python train.py --intermediate_size=512 --vocab_size=664 --positions="alibi" --attn_scale=0.177 --init_std_qkv=0.0358 --init_std_o=0.00702 --learning_rate=0.00691 --lr_mult_o=2.0 --lr_mult_down=2.0 --max_grad_norm=2.0 --schedule="wsd" --decay_fraction=0.602 --batch_tokens=16384 --dataset="wikipedia_en"
MLP neurons of a small language model. Each row is named by its layer, matrix (down: output weights) and neuron, and shows model dimensions 0-159. Each number is 128 + 32 x the weight over its row's rms, rounded and kept within 0 to 255. Numbers have three digits each.
Before each neuron's rows, "fires before" lists the tokens most often just after its 100 highest values on Wikipedia text that the model never trained on.

fires before: "ion", "ed", "ions", "ate", "u", "b"
L6.down484:149109165174133144118158096144120141141095203109110166113105124135112159178119115162109134165132159137140124087064132149119155113104168089202100119099183146077163107103134117082121158154126087146055070087118142160084145180130096108166078146112119095102137077125079083114129128091133142151165134116118153099118176126149111132087129049119090104145052117117119174203071162129178133159140185160160181163126103156127091166131117206143103101154155129089059117090126138115144160171140137

fires before: "er", " in", "ic", " on", " by"
L7.down38:085161183084122161120092077104165122185109165174156187122166155084123202103134147125151166070141134130137154137161099146125114101135103159120146154157119193119134140093129126091146191060157141073145121099110100107084073090149093165120144146136074208094131128134163153087142092142136168128099056143090106144183184112105153120143095056120162148067110115092153135086152110094101155136121074196120055148152102150162123115154134150160143120119125158130176117107124118136081130129133080

fires before: "on", "ican", "a", "le", "ain"
L2.down111:120165135166154144138145147077121147088118116079161122138130148147132142144146163065166097164135086082139152099168142123215115142108151068149097096126146124169083088135119076184182140150136103136083141150158121117079197151153125127157115093092180139151133084126153120094145119091136070163098173101156158088096141138067129173139154146092128110174119106041092073071097124121169176064180131160154144103145161135133073128116111090179142145175121100085114135137118135086092111168122193

fires before: "inal", "|", "our", "r", "|---|---", "eam"
L10.down275:097180115139078104071099177131081113125095096149159087099109146157115104085168109076169181078151131116074193183096122122119134106135136144212154126151120128133083092149118111101126087131099108168100098134119184143171127112125057116137128100093096137109109119143137146132183138141147145114127107097119080199137112149166156157156139132164151060157133117129144176115108143139108175141167187146154088164099093125140126204145097160130142158078141126134123130105198051121068086056173124

fires before: " ", ",", "t"
L3.down243:110091055130103094145132157122138132153109092093100148098139128123198173127155137140153160126097106088057114090102133131168136190125188182199141069091168150111158157119054142143108154096133172178129147087136152109144079116074129190098137085186147080134081139100076136145088132129133205079138128150097141109125142161140203101118108135147097120129220131126110111119095129144135069167132174139132103117144135141074093081151181082146111151125112162121132098074136157132119159120151110

fires before: "es", "um", "a", "e"
L10.down507:061149126127128127114076136123078132141103067198108103188093136097173157181120167129160092142084170160107104161147164184105084118152131062136147113164135156091111084104125150156166189151163165175111131115135132135177128115082120141148117128108171107140146107080169126146114105081138131170165133093081128089070143127070176069097167109150064142167133114148137075149209121102103124142112114071093155119125167158110134078148155159135109186101110132115072122137164120159118098077183127

fires before: " ", " C", " R", " B", " F"
L6.down251:172090129121133103168144100111152116088150083044124145150117113126121195142133154127094112093109069096104092084138139142097068188131106148110133140148164202129129166175087133106143096129104158233150132145124153104144172144134143155105085128109167121130145138164169124121082127151152116178160129121146057101112104159102070113191075067136144146083102216107151114122141103133109120129114168103139115127191127092153076109166161148159127117073157142090128113160160160066162154151095080

fires before: "t", "n", "ed", "es", ")\n"
L6.down49:133072087085102119118120132119111097189149210100099083133114125107175129147153157094064152124102166141140110085072116131167138122137220112130167145130105139146157107120159096137073131103138134120188134115103161061067199112105162126133170121112129112147149100169165129140146103139158097165142137102066162146161098082092102081159140170110046148117133118179084098098124119051112163193157149148135195093109137125130211115160109167190079122134121124131136125118110143122124142138107138

fires before: "ew", "al", " as", " in", "c"
L7.down389:137151076116114116130135154137120093118086122159139094119209117132136144085155161129092117102187130120093113148133154137101171132119114113143123106126124159100150100127165116145143157045092097161136108114075122162100154144190124127084166156119149150127112161081158106108134112026078171150144129071120103130152140118117166110157084172121147111075045136089084153125186180116118144138197152096110062096051161188174079139165102181105128173172134155128132089103150146129144192147137104

fires before: "ork", "e", "in", "ar", "ord", ":"
L6.down114:090061185102164092119096148177095111108110155118130166098167165125169145116178116120127105181130137117075142152150157101086103120110092161174151089144118125117163135082149117127157115153210081123082102121115155134126127160161111099136051089118176089110077154108126079094178169101095110103148121106093178140086116140124122120118150178147159185062114092111133159179102159057147113190095134161111054139084138115066152129143159148156138105153126175223151107147141125145155112122136135

fires before: "ic", "e", "in", "er", "l", "s"
L2.down157:101156096053093184096117153118096146134142128114112144143154136160127114145171151143114157120206190092150121111101140048154091115120078154128161092098114113151143114117113114163140135087121149121145112151102146151115147116102082146097095140073179165151078127175206125079100094066097103138145151136131169158151124138119119088154188194099109152137155053140165114131174176126180141105140150052134113152161140176103100137063123160079131102116134178168062111125126114133122137216104128

fires before: "oin", "ou", "ear", "our", "ud", "ust"
L10.down464:146104072115117079134144154136150145121100135084124146167142165128126150131119093157137149088134110096124106176145100136128130102131175165122103193152100113149136096149180059136150151077064128159114130065139076159107106115101126097103140119105136151116074118220094157168134137146098185123102142082124217130146182202095097137085154173125130126133146142039159084112138114159165112092119100116149156094069045149174067155163114078119171126137128154110130200156128130135146105150139113

fires before: "ity", "u", "ican", "hn", "ic", "ep"
L3.down501:143144129093106163112095094099140135146152084170149116128162193067118119154173092097140174121152130084081118107098125186124128163151135090128144109072092127138112100103122161185069147114087101104111081156149094114116121153144112142123148192118161114140125103141192072132213088109110100173108225040095166155117109135206129154097147140123136149090143148119087106131118136051178120136143149125178175113122152120080118088144101083133103152123172184112105170124104096178122142103101107

fires before: "===", "==", "is", "ite", "ile"
L2.down82:187162137134080198146069076135122095152078052092117116085164140094130141131182143159096108131115110128150136138114129108158142119158142161142088173175113118060056160071077079159142125118126106172118144135119124091154130102173124150151110082153132103163150143180204105062121138151099108124202111120128192101135154107179105084159086129096165150085121123098144110144089152129125115142123146147220125159093085105131121141098122178135176105092093074178149129130130163104148119181125138

fires before: " St", "S", "os", " K", "l"
L7.down34:144088136148090085116156152141133182093149098109079093157053134114120085096144077126092166114075125104118145147133142093139139069155130138116154092125143170105110138126081130186128129139153129099131149103106114146079156084146121038121129135137143164101147083127183149129107121108153165171154112102170120133169146121142118164137096123109140147050151140074133192135128147187117143193089116130119176192103112116114158099107119128200149050189098093178158137093244110117113149152115137

fires before: "ld", "th", "ng"
L3.down68:104123170124118145134131164141153122119155124042115091155164157087081085113109165114069151122122172055168132093086135171055139101149067111089194149106153124121111119098151158087110124146135118155181161076112151137179155088116149203131113133116085152136176148148149171116131100215164092162127102206158125087148110158118127123145094180110162110133150128105152116102146174136130123114047120160135140126077126113106148105144114132101146070155125099196108093179066137131111091157154106

fires before: "==", "In", "A", "The", "===", "S"
L6.down481:113106132063126121155098145140173152127144099091141173188142090144061113075112188166075097107157103132110130088133166185116137081140144166155127099102149186156112129150111128124133129150092086211135089111107132108137161161116151158153119127185073164119176060140161126057124136140165213129144145145126084076150111081103161070109121143097133116100124155111126128108170099150150135128083109133152125151135070098124162155197172093164144080064159113142159069086123156162139178116123142

fires before: "er", "uc", "u", "it"
L6.down204:107144114150164134095171125130125093170107126107157170151139201093148150127087193158108094153156139113158148120075186092095125109119153150116067096106109081182151168106147129059078172125088106109107170069114146110092113069127095111107108133120174131113143120169160107065135139118187158122124132132155124102184118142176133160146206127139113107144143159089130099114074121137085114163169142146150061122217148114103136114088108064125129149151118076170103127104111146202080159176103160

fires before: "i", "ent", "e", "en", "a", "am"
L7.down477:124149115201060165032095063145156142182107157169096176124117153082119201131112111102113139084118120135134154128083178160192093138135124103144134106088095121158124100095127127091073098116142103206121186116148140103174123070115074146115171164191145131115139104102103130144162114153159158114124095121153129146143097105149097104065121083134148110185118112168112117133137121066140178134158120143120118097108135162115193143090173128124088077153135126117130109130115209132167105075123173

fires before: "ame", "a", "ome", "t", "he"
L7.down2:121144085140097140145116125142132072154161133149140104113087120149180124147205124096126118180144189169123112110179173129141133099085179114136092199180082080146085111169144125111109166113095135105139140106143109081132138103171161082095164111114063171124094094135053132123121138158123068152103073144158172139122143158089136112144111114080163176055113162105117164159109118174170103167144118110129158135124106131104130079104071194092118184123143107091047088120161166114127113164180157

fires before: "en", "on", "n", "le", "et", "an"
L10.down118:140134146153085123152052137126108099176082153137178133105101158113146145203144087085145074128120129146117168105131165120209102114139116139173088129105091142126101136135127035132121167125109062077081136176156133096214094174086168166070111132144117127119144109077121167129105135172140096180119163140104165101168127049166088052173089110120132096164131140127131165118131086109136161088126130151127127144144134103138146181101097220140103130128162119081129153153115146111146097131147121

fires before: "iz", "ed", " in", "is", "es"
L10.down158:148136130107121121111131092134070078121155143117120125125077150137168127178171104124115088168122179099144137125158127126107133133070149173145092118149095164172095111153110167089173130095141166174064126195048131153168145134113113103160154069115166062174159150176165145141102165158130111156145160095146096137114115124139133109111113130154141095149124171099094039128128131163145178139076074149099170071081093107119205164088076116144109144099134109223181102089118133106152110102111148

fires before: "l", "-", "v", "ter", "b", "g"
L2.down29:143123145111149133130162176170134146139169176103087155137185126098121070035132207097167138167128125194116117156150152075092158097168127146195139132196168111119108114103132113118126083118152125108100172147235125118123088158138132113095113070085147120074126156157138144098128151131122147138113071154092153109160088143133155122116100113057092094112154128173123081170105102122133119121139084158159105152110122128130134073142113085123130112128111131158175178104095056057174089121170107

fires before: "m", "b", "p", "mer", "ated"
L3.down290:151145110178160124135168106111144174064125078142114111130141168129134175167160204121135149096147201059150119159081144158156103103129080144127075135117128097070167117170118150148111103112191165126157103131124145085068121140205174071145111105148149120099095069108132145120141186091097129088111117065150120141112152128162168154076133131155098143074146150156135119145150125142165101176111148140164093162107082128107154134079095062175087171113098140138091166149138089123083178077090120

fires before: "end", "ru", "ce", "k", "t", "n"
L8.down105:121199137132135035167141126126112095141129110108130093166078097128128081108172157155093095151189159107119101163091094130122077075108116095082131168129107149096157122053103120118137094151164164143092095165176151097135120124155107151105110142104167101175184105131170132192136115100127151181166134030086081129110066142056133134150092162184108127120153164100155067140162100123114149135137134126169095123135081135191176171135157153132101162186148119100140083153138123119141118169139132

fires before: "e", " the", "c", "ly", "uc", " "
L3.down376:192142175101194136109137174139079137143122164176137070097159142075097152119104069129188115119147094134132071142114089136126114071156179138157085178058091155105127127070132169115123148109129102146132123119123106148140124194130130151145068109077184114129105180119155177145159125135123100167156154117099128165094103192138148119099129132145132130075057109147145076143097144128141106139107181126147140125169118093133080057193124130144132121170191133091135123132171134055134063127113178

fires before: "s", "n", "f", "st", "c"
L7.down19:140171171082141175144107122140136110114049146151166115153110153170145169124169050112112123121124113133111085107167141144125136145132114080146173147199141120110121083178100120154158087109095137160132140170148129153154162162078108148144162151114136127101141172157114124080066151108127133116107220069139111140051148126171144155128106142081145114102108151069095112095096208147100131128180078102159104096171078107128155136123092168070160125089141174109044125068150132182106110136112130

fires before: "ect", "os", "l", "res", "ort", "and"
L10.down506:097107146113116138121132124111148102126149152145045157119176135166185140082162122114088136083167126142084111094158151094139147118137117133067127114176049108112118051122134129104177082173144090102122112118103150162101133120132102105157108094183115160103126114153112171160103174174084094170141162127081102061120182181181159130093168131119139124167133124116071180131145122102079165092172076152166114128130180086122064092101089142110130145118113145125177145163118197114097188187142162

fires before: "ile", "at", " a", "ite", " an"
L8.down230:112097152143115125084171111173089112133144134062153106125133120109146057154152137129058075114091097142166147132153174124160146025137114141127160143160078107108114102108149073180131110070119121209109125119150142078136165095123143083126141170155137128114138146094143156145119150092166150053163111103164122078118154104156125101168083118122133142090126103145166108160111177193131112169165164141073150071116126135124145088099169043193130142112120111127125109101160119143183191162175113

fires before: "s", "nd", "r", "re", "ran"
L10.down294:086085149099096130182117163129140150110073168104129123103132112128107131111142088122165109174146176094140185082132120142137118117156083145130119097071171097125144155144163193153098110115143110159201168135157176054161144120166115123173143108217126112102077157144125111118100135107159111119201074080146108075147159135070112110059127162145109056156140116188102158093149094134114134103158099132126150145142074115116133151080116134188150061137171106140122167074153151057140123126147138

fires before: "ame", " as", "a", "ome", "i", "al"
L7.down105:121089117119126099117147136146170112067181193139144077117141144090120088081138167131100052113137139087140154092104143139131144100097120111138125160079119145167125117121120095161146112122089037185087157137151117142082121120113150116107225126160131154129181089058106048054104162071116156169119139136160137160112107185157164108104134148061143127123126124168164139186135142187149168134109130103131111124115111155130130132116155221122068144069117176118144151118100161158145107121130159

fires before: "u", "orn", "e", "ber", "hn"
L6.down410:177162120129074121141143091186141174106183119118127153157112130094147143078112184071108096143169080102107155125085130142124118154105106121133152126113228076136105075082060127153172114159111090088154122125139114121123105071078109201107131161121133141126112149106099128117184139167128164108051080171129179151141200118134147093125108114127078078129133116139074140173159133142111104168136163149104083108099103181166155078146116142079157123179106140118190162111145119126169188121102138

fires before: "201", "202", "200", "19", "3", "199"
L2.down39:059109129116142171143177139161069145131127077183152119094105193149090108151140122161145104154108118109115096145108123110116121204174128154164115170139169119120143154158153163164102169118101112092101115141139120086099128149114136131100121128071096137118096095177145103079061123128102136142093162136164088075097166192061118148131098171088046203106168134126167096124229136127174126155092140102124110080131118093167146106143154145157173142096094090124169113050119126114156134121154103

fires before: " |", " |\n", " (", " of", ")", "i"
L3.down360:134149132143083125188142172098132158141106208147139161123112154132165149118150161106136109099114125130133064114127222123125099132119155171138100136116149082186123153110149130122146131134082126122139083227133113082159171063117154104100130133087115158151168137111150101094114112147092128167045069069133150161034110141110120112133167110109144177153116107094166144106103175068150126146088142166111152060077128138185094167145133088141125090143144093153101097098100155179157128104179123

fires before: "ited", "t", "iv", " ", " C", "ion"
L10.down35:122097143094109119112178122136176132178130178097101188084162186172059151125169069129117142130115055137087146081126094106137080132173149125136174148127062179146086131143073098112132107130152095241074140098083092150103120140172145133082118094109125109119145184161147128092084124151170134106161128108099163114130146168120169108120176124130090128152109126103141141091154123107112160135146139076146117153184129138144115138119120157112166086106179149158111062179062115158139060123140168

fires before: "19", "201", "196", "200", "18", "202"
L2.down133:061146163110168094133143142187094164124133093139102164184130139162146098130145162126117140151101157092186065186050151113109173089111148140130106139155149115090109149147076176106148111121142082136116095155167117087162110143124149072065125069174106143091098152159078166132100174145092118118150096113157089103132156146060188184144126107075076133068090115174161127164145151155157121154112114067183131108136160105136143128155160117075114129121150170125139119092141206103097085121144158

fires before: "ern", "w", "her", "er", "th", " C"
L2.down451:048171116099128145144103183125119077191126161165137089139220140128128085101135092147115180117080146068162184159151172141071126090133071158107088107113141126081168155136122130102069119120143118099105158150163147157130172117096147120092145148148149143157085105149129166178125119197168110125142078142159181117153135144205133120123068134077089122083063135123159168095132071142143078127122127159079155122127125094099097178177144075141123110131170088105110110163144085110137131158124127

fires before: "a"
L10.down304:143090076164128115103054189094139112092117150222144118128149151148119095096088131115120087119148126132087143214056181049103169082155123086164170162114180139107157148104098122150086090144054115134120122133181133118167112109152103162121139115133051128166177100115142164112128114116163119141139132070182138125109165181148136140160071112115161132147121135121161109179076157169149163123165089140122097159110168067153114118107121143104126140086155136105125121073148126192108084140129121

fires before: " "
L10.down193:159104157108143178114167100106158141181155164089145161125116141193150126194138100120089107096125129163081232155100077140104109136088084147152132151127163130167106118108131161155094143157117229146050122142132158095118168136125069091087143155150144140105122123102153100138115069175164081136089120178146089114090068136078072148155187136111190150069151153115067128137106124136114115100125087080140104130121107172136145161121150137106152110122135056099096116168129104147089117132121163

fires before: " ", "|---|---", " P", "ive", " U"
L10.down90:117136061127106120092189169101066162153101121142131128147134146068193129091157097100173137144134186146061134145141150097171111133162103141106152153112119136115128154122147186172137135152094134066091113137073106112171150144088099151099183128099132122073119065097154182110090168145082153121112142187057146121137172148111172156109219147085123149196166144142125078125109104116142101031110154143139116157165104103129116109137119096118085149156129082126093129113135160153165145115079093

fires before: " St", "S", "a", " K"
L6.down141:127101144074121138147153138073053152085158146111147130134069154139160155143096157098139113102141102165178090172148119145123137070112094083131152098076072094117190123154186186103159173141134148196111132135101141137146215160140098113092142133110158108140155134133097080090105090125125123069139169088104171159150105100120088144113101218133138148138176095111080136156095162141089080121132094128148160099101113131082103122130142115217163125137062104148156138093164183142097179131114135

fires before: "==", "ater", "In", "A", "F"
L7.down393:171107111141145129154087147138136152141192155090119133123112101197085103097161123166104167100148089082177068117080138196131129115141180153140083117093069106123136111137080164129155134144122101231147142142135116128080168174161129178166197118166111126135139145149144123062089182175137131098161128130155110146102156031151099117131068123095110121140130149109082089132111128145100081118133146127126174113138120097141196089145125110090105100093136129135091153123127121126048211101102125

fires before: "iv", "ep", "ust", "ic", "uc", "t"
L10.down452:099130097139129087052134113075133122123088112181108112117134210099111109153107145117222134105137074047172123094082160143129118118192077163139128135092117103182129115107115076164116130170168137143141160108097139112110127107113109077144152126095125133103085156153142094081160147169061140101110199116142168142141122181128112126135153157184190155103100084146072148190131161117107151096161108114173125129141196095180117166132161180110108090106171126130078085129121139143102162102131148

fires before: " ", "an", "m", "y"
L2.down377:124132149149095090162161107145118119157134119058116157133102128044140222121158116105130146148105116128144099080087100084177128170114145196180117101138162096133173146098149158072166134170129107127155157162156138108130138144143063189154114096111180110137117135084155146133129152153088147134097060166136110125136187079077092084153131146140167122119173099127077120116066094147091119095142182097140149120097208115130095068147175131151115086148124168158115139052170131104138107168095129

fires before: " ", ","
L3.down66:148095109090115121166095152134080117092144145118103176161090146112149116105148170099093101074070101050104158168089159192140155159167142158115103191117219122116121091168130088140111158067141151156199106157134138144125108130130162173139122150167129130110123148119110079148152172140113126117089162145187107121124138175149162141126108084119130106158209158116149081092181139136084104068150137083131117097092126166101072166120151160151170100140101146058102124132123153127041078131133147

fires before: "ia", "y", "ist", "al", "ian"
L7.down295:137133100112104107087069085116104156091101090144123135126134109131079139102162058148141132150150107096165128121172159173160142143117104153100078130159115145117165088181111146119113107137095118201150153156135107112100129142147132103129138112139128160077151178149125065075146160130114148104160125189150129145148108109112145165153066141105149161118087134086087063172184114106103085146104115128188090130101124088116153114176130147204164110145178215102089032129105217158167165102123145

fires before: "ow", "ated", "d", "at", "l", "ed"
L7.down420:081160077128117081126141147166108127144145102078107192115130130171141113120123132160132101125102095137111162162160113156143144122062182082094161096175112129111151192108125147110126179087153154181121075132135097106155177126076064152123129130191111139099094175174127136130160130084121068116136115114110150171113089105168173146190103123099078145111155115185076167036140079153164130165087174078117071156110165130112133135111143130105092094117116115163187137100090111164118204127139130

fires before: "p", "b", "n", "per", "o"
L3.down252:168070024160094134106132123096099146098108184077110109132120104102189112120161130199125098162147163148078099128162101117153158145128123137107093176168097093120160140172061170102160152166122135128105121173129116119083183129209123129110114148191186126109159080141103114140181151116127125108106134156110084172101061143117160128125122122140098111101217117131082140159094165172159117162135103143092092164175091132088113170138148118147114099143144097088149119090161126120178125118060146

fires before: "y", "p", "al", "ia", "n", "t"
L6.down371:182148102082151127179110125080129065100103133133142108152123102126067118160099114170073099137132099143127127119089145187133078125069138160103096219125134133147146180116137076148086121138083087129173161078148136113149092135117152141136168130114118158058125068182106139162154155101105166155073162119103188105109133145152158147046160153106153128141112147152101072118163132171176091136087179124113085149140132149203156121122086098094106128104157101096134057142106129153188107174131127

fires before: "ld", "l", "th", "ng", "ot", "9"
L10.down415:053091131067156129174169171135085171099145096113131180145086167102158156161180128079095096158165169118135098068111137152112141125172164127129130105107113145115131091149088158078129146085130103082188101156149156176160133090123104168047080090149080142114134083181152152173135143131159080114138138139105085201134157111128151135094149107103178115180190168121099122101133181157160118096109129145115108082125154111143173158151153107070101177105068120087119122125083076114140156115139141

fires before: "e", " the", " ", "ly", " M", " A"
L3.down80:180132186123142073132106116164159139120154099092126105061101070153167121063118187133099075143103130115130121139111149125155105182161174179157156147093177177218118127140119121157153148136095134108091121132121094039099135150146082172066162137110150124125108115157118093161068170101128167099160097170109066145123098130148115121158066165175067113105116133163073166134132126152140086086125172112109121178093100176154174104114092117096123114067120114140095098157129127115148173150130157

fires before: " "
L3.down424:130157092119144073148132132143167198122141128102117149127089085130073111111141123157150123079163131134142141112083145138152116138132084188070063159121113166166135138124082144146143085093143157138170128115066110085078175128150167166109154132106117080118117132211122146164079110134141105179193103121135077158155126151138076083114086069152128159111100149076117155093191145189133165163096060083116116191168170162122142128146164117141095158097082160152140091148150122056155129107145087

fires before: "oc", "ist", "aw", "om", "em", "ess"
L3.down374:147090136106171161120112217100114128154191154103076130136113114093110128135126117098124066131135174184141131128123132185131110126090177137129156166127106129128161110090091089135071155090079140055090093101184216091144109138160097152098147139086153115202129180096097113149145176146124112058063156118124068152083156119134130153164127123147177153138117121076178138171141102117125096157093108129167130107126069091132154121145142103188191166123126109172096145112160179106111097111131105

fires before: "u", "ia", "k"
L10.down334:094086098071166173163157078124108095110120095113122163146149148126120181120163030118074162123101153129115147137139138136102103085098099196135120108137141107146139133160060119132128114119101082161077092150121125150160104126187110109086113165099151129089142070096129068160182144120109156165085105204153171088064175144171136124159137099159119147126118135139208093142183153049078142126132153132135172139128127165110119150115104158188147161197095141150122149143148154091120116073129104

fires before: "el", "e", " ", "es", "ly"
L2.down441:235141143117121136123128104145165159150112121168131168156083094133147123081199159117111147137121077094183117176093118117175089151131092108145142134136172088134105160125137147173100227102108169119106152167146108117093168144082121201127122100090105018114160109143179143113095157126101114109125115168122092131066110136080105091103137097143124134070115084200114150144111136134077079129127138123096134146136129113150132175123110165135123156158170151106068143120198142102085095155095135

fires before: "t", "i", "b", "N", " of"
L7.down500:124150122147139137120148116196162104158131120115067147115144163118118066134102112129123193057127121121116131122103096113147093130125140151091159180122144100119117096150170032156141069134119194133086091117128104135121068146124173122187146138049155171083155134099164103140133133097164075165184131152131170093131095167096076127099163188149115132163166138144130139108172212084127162138128091167121084083147107096116159143217128169133123155092110138132071121187093136088109109127125128

fires before: "ch", "ing", "er", "ay", "e", "ers"
L7.down186:171156145123203129109103077139134153077128131166157114187106117165131159096124169088180168111170115152124140121126176114139171087080125130090093084099106092102143135081164112159175100152084120121126100150137101140126168139068093127172083189116130161103129159105114071140089180094150144105086126121122182087099115093086199159104137131144112063089130120158100154127127087013174100125108130134139171161157098098113152120153119150185129172112144183115116145111118220125100137114126126

fires before: "n", "ile", "ite", "re", "at"
L2.down369:190155149157106140116153126159112221151167161137071120140118180068081154110092105130073143124141217115175108117179104132033090151137161147146122150189162178135107098089153110116135098104084092148118094045119106129153129143091132194156128137100175169143150110113116171098131111111145080127096135163076115114190120129117127102119115101120141121060129137122181146118165088190095104130130136071141115102159110144143126097163154095098079139187143155107091125130137136079153141130126177

fires before: "ies", "ial", "ac", "ace", "ay", "i"
L8.down127:134180134114098102123087122107085087054077137114182122103113039123180091186150138131102106138116037150071129170136144160141188108078159102090111108124139107110089063142167161091108162209152134098087108137112130089115201126164047136142189201128159161146163176121134122127165109132126141139101119121184080120098123160130117110124120139109108123110157103136113156172140072161100151125127186151153142152130140132160156096173096139112076143167125123113176123132161146130119077155134129

fires before: "ic", "ical", "ican", "i", "is", "ia"
L7.down343:141131136116060120042126140175075136135155113116101170140108070094068114172174133179082144113126171160135156155121156082103090080160094098105156165129131137132134164108113149124119169104167139153133159068157152156174129058194108153112165141107103078148159112160112136088153161151123154095099123121137109136084141154109107169129145092139159155086085149140143067201109147121085162112164073200170108104173084146170109073114113164164151157136138151161098111092053142136114155098143102

fires before: " |", "v", "k", "y", "lect", "le"
L10.down200:095088108099087114083135159172140083109113146078126135096132128114174151118097111153162133119056136142092089123142175116127118121124105151105178187116144129126099104153162148080127066095149104173187137170113165127157094219109182127169165158103085138113132152095105133107064100098084054140061137145119131178085125190121132157131102173113093066100115141119161134124111094149140105166095149168129142144191158213104195123063126118114185148174134141128110135104123144162106157125120153

fires before: "ust", "ct", "al", "b", "|---|---"
L2.down298:156153096177083120100116104102150112052140073095136170122176161125105042146133162075137060099136173148139125120045206105178102156143079099139129125134143081156140120060164147161148185133102145152072192151120067151160120189160082125125140088133153168109139114091094085147164151080167187167120101122119124118177161116112143116115076114085116141106157125128129166125101124112136142179121179137165138102140093119134122079166133171159160144075111126132103122098142138141084172100120140

fires before: "c", "n", "g", "ch", "k", "en"
L2.down172:186134155145162133170153136098160195104104094162088100142157175115158126123126131156139146080154153093127157143129104079104123124078085118143129160140178073120111066144126135141136120156164142118101135170109117098147119156186128165127199091086107160133183150137105180068088132184191137190140168153110093128133128133189056080171123089106118102073096168131119130104071091149174153085145097114146159065150154099144097121121153118120090125093140092143138107088128170102155062058086125

fires before: "c", "er", "iz", "iv", "u", "ous"
L6.down393:075100111135138153065199167144102142152133169218081165138109079151160131178078169088143092120146126107132156147115094072149124137120172078137123101080119087122137163078115164132112146115128126162131097141150195141127086103111142067148124173113179127137134131123132094104167120186104057130142209110048134146149145132139184112089091141085142130140092172152100139109056138127173176146147114127198147123133165167131132112100174114121118108113098074153111149088120166122115087165083151

fires before: "e", "ed", "k", "on", "es"
L10.down441:085174109180112139143147129138100148186108159161104146080100111037127152070040122130116099154117125105083111161106174143137053148116128142165182141140047169115103165054172117118132136157138112114155067190151118154113084157125121162164170184143106072125095106137126158177113168139104085066146132158095087119106133086125106190099123147110156116158103098118095115193128104131158130170103110087106157094134145128127137142079156136100126155167176177153152107108150148135171153091136144

fires before: "ec", "s", "ort", "e", "l", "ell"
L10.down485:123104155141159182152094133153057180134100146140124104149109111175097124089173081088224086067071090086183093098118099137120120138192113176132083149142133089195145135078109137105181114161161144127087096173105126143142121151172130108170088106062154129162107157102162133165156156144153106126158150167093080108132119133171122108157115106075155136128124119161107139095135165123165147104143076144099094165063094120091106146174126182117098147071107137068180158157115105146105108160146140

fires before: "m", "es", "e", "b", "il"
L7.down111:146111118115153135147170099166131076118079090120106112126121160124134151150112146180067087133133111101137135131117150137142082095149107135160115116129111165072157147224102150107090137155144157130066157089133057146192134115149099048091189128118117147119148079141135179120142139184114172077082088092116125133057134124124162150170140167131120199093120104112119080127121144108090196072121123118057137192096126153123144113167140154099171111101176194154122102143201119112109153160117111

fires before: "w", "ite", "ile", "ter", "ect", "t"
L3.down400:155134100151133165104121141133024172056140129091129134156158132084060105111125151126159139119169140128133122180163126155109147122105172168150110089182146137135144131141144167108151138133117162207154105057095093109069105107133121151142106174110071097169137156156065148066154128170101111129176159159134142151111101130140114110114117154104089162078119186103109136122165130098123149159077119122123065148197112111129076094126150139135162096119136092168026115100069166119096189121124140